From a checkpoint of a small transformer trained on Wikipedia: width 448, attention and MLP in parallel.
MLP neurons of a small language model. Each row is named by its layer, matrix (down: output weights) and neuron, and shows model dimensions 0-127. Each number is 128 + 32 x the weight over its row's rms, rounded and kept within 0 to 255. Numbers have three digits each.
A block is one neuron, or neurons of one layer that tend to fire together. Before each block is what it responds to, as a language model described it from the Wikipedia text at the highest values.

Token after personal names. Fires on the token right after a person's full name, mostly "of", commas, table pipes, and "and", as in critic X of NME.
L4.down60:146135151148134117176111103149133170097103109181128100112108153137108118168128101093114247146121140119077161074120138138132137058133125091126111152128128210142118138171130065093109135104143121095109138139159131020120113114137145147136150107085094118137181114151150097076159139182122095110121164089156134130147183112068116136142158098156119169190114168195157124147185076128161107113096
L4.down184:160140065133166148158146124167129128135105189164154145134081125135151181158063152159105105164096120118086108093040143106061196147069176128129124077101181075144122168104072153109157125177098096103100055147125084145143083142100094116087092128149122111171123153148131074109155116078149128165123136106126106105171120097190072136146205112110122170072125116139156131127122184131180180138157
L4.down228:192131132137193156118125145140094156197070105140114175203134162098120153133127035178156103161066109173122072141104186095156107147148173131122142133141070113122163136103141112086095154105125134068155087120111121110144188070174084146110101062116106156086135138124170139099129068177098100108149084165167124087156160179124125164088137137133086131090184114166080129127083161150129146147132
L4.down1104:115177127161119156136120155081125105106107129186160166142114098121150159146152140167138131146099109171231127115114131104129150096174123129174189099112180102164165102140127211095190092178115087116128159115112116113199144159106121161133110159047122125096113145153164095095169114124142145099165158147158110113154124214117139112147107154086106074139157132155117122092179165115112096141143
L4.down1655:107118082151140111100111123122115131096120183134171145074116082087140081130084139210181154088131121109146151159095145150144112144162092098113144143131106129184108099172089175149114086163165097153114142127076118150091158150120080160146139160160123096113135139105084162109150161134102192192146181141119030147137136110157137093116156126197168144117163128184126160139163084128163093141144
L4.down1666:133101160113092188180158075099153077141150125182100160122111079103117127108123083128086086180090145137143141138123107123112194136180156197142107072063154079184146068104115116112102188146156129150112152134165116129149145077144106111167115106159094159064131141146175167124112070081130091158234104104112142106097077171109139088084107149103118125147118100124145132110184094103110090156171
L4.down1756:180143169121151136133153160073165138145030087143146104132100105164124140122131092090091114127116115125125091126170135251143150098133066134110145130146129141161133083095106061148108108101120130156122126178167124158077119054142114089162137091116126137168114105117137067162102123137110105099096168096128102193084086156079165186162149120159128150166109091169130151123109100128144116126108
L4.down1778:125108181163130143122176139096163087167118139152116142120154151122124101114169165142090193084124081125126156156118197160169173209168130058089119143099090043127137130135130136096157172130115134145103077132100171130176175153142135108125102135171113139122114168071084090120119144140143102123121231129155091091094126136102121122123154196092162151140161142131140183052102108097124135133081

Proper-name endings. Final word pieces of people's or organizations' names and the comma right after them, e.g. Schuldiner, / Gutier-re-z / Hutchin-son.
L5.down1027:133188143110124170126074105149038081118085124116108175204134146153107115187122103119148097074149118117148067157147158070147117167144136105160160129096095137112088134123059105127191109094153202134081064139114150109161096112162074171098101125147126140129176125108093076116111124149172120188082089085139111170125142108173109108119115141141127119147141100122129156176124076111086208151150

Mid-paragraph sentence periods. Full stops ending a sentence inside running prose, often right after a name, place or figure (by a REIT., DYFI., Mouton.), before a new sentence; occasionally decimal or abbreviation dots.
L4.down48:117108089118101140148129115117093125120143142090119122200134110168146103174138144163083119206123149197146099105118145149134156131096159122129145131153167142113142133134115092137109150170110122158115086115130113132155110131143221108099165177143139165084169161081114148085085120184170136128165137132080151129141082037175087161111116123065140149183091061126143109081093158136161097115139
L4.down152:121103136165173119155147105155109188104128115147092117106067163120112133130076148113103155117070092100163140123132130146163111053170111112126136103106096132043104141152136114122200070128140125124142131117173076139167083108132167108098199095136129181066180094150150153117108106169127190116164157110147130118178118084061156135195186088151117120159135130145125158114148068122123144148144
L4.down426:148099125121111141119103100156125181191124096079127155128173135154149128156110157204165151181070061072118133092130130105131147134104154063093165157108117099109127150090152117144094096160095151132147102158118131133154123135061122131115129096052100152111184068133108164140108110098132125131172158108135095172141119106149065064134192148212098115187161111158099072124175145124117157138177
L4.down897:183080139106163173175134092117167119151142144066058153136096164160158146117126122061111137200133130149089104139127098110099132118089165154082158119069106125124174138134124135108144066114135135106087147075143093090084123138130094150143113071090038122108217081158059116151114115118167164121100077156106094081144125143193077108111191163158161141118127094102150169074164197167121146105107
L4.down1040:148129163157114169067176156136137144110125108165141134135168113184140188131098161061168149126118074069131119080166114112172193108113122150138130132130138123121131137097123099124145148142150112096127134123194161156126110104111111191136090154123140140146116127098145164152124108125165094089113093124164113152153113122142153149157149097199154113139125078094133186141161115082076153121100
L4.down1170:112146121103161129159020064111104105155102119124159133125098116080142112124119104102158161092143159079140106164114116140189146115165154112164153089161122077131172095101187121148083119155183136167154124177106173127151090182116190137136119090097144135129159126123110110075122157065165156148127144176075122099082187150217133109103119078124144128074127172102136146101127129136141119171153
L4.down1245:113114123124143107126161124177147059130124133102177091192113159148182136116153146142147090158168138185125091139114166128118083047076105099154061071154080096087129161143125109103123157152112111110148133126112128107166059141149115121139097134123138142125165135115154144123157104136120109116126055090109149134094142158113096150146127065113128112061171128139155161101143114102144140099123
L4.down1490:046060144131147135124104140154134133153094139162169121175127152116163074154180092148166190120136138075100177130156076152181173109135052144109109188152099117135141092173120124162158115183177118156105140184102164121097120158065097182112145115125174123088110169086079125119115123067131140207144143131099120085174119105194123142117090095130080134099171093127169119130116096109106076147138

Sentence-final periods. Periods closing a sentence in narrative or biographical prose, also decimal points (75.05, 19.8, 44.4) and occasionally a word's first piece (appro, $).
L5.down1055:145099151206131138154113133057150111233117083113118113142083131141171161093158163155167116123166178125131160167124074186149149138087127123159093104102126144124161151136125124109133123130076126139153120106156139135115097166125198020148140104126159131181116135138134153075110142094198095119142083140092139100137140061151095126120149129108163178105169113115174059148141159144115100083195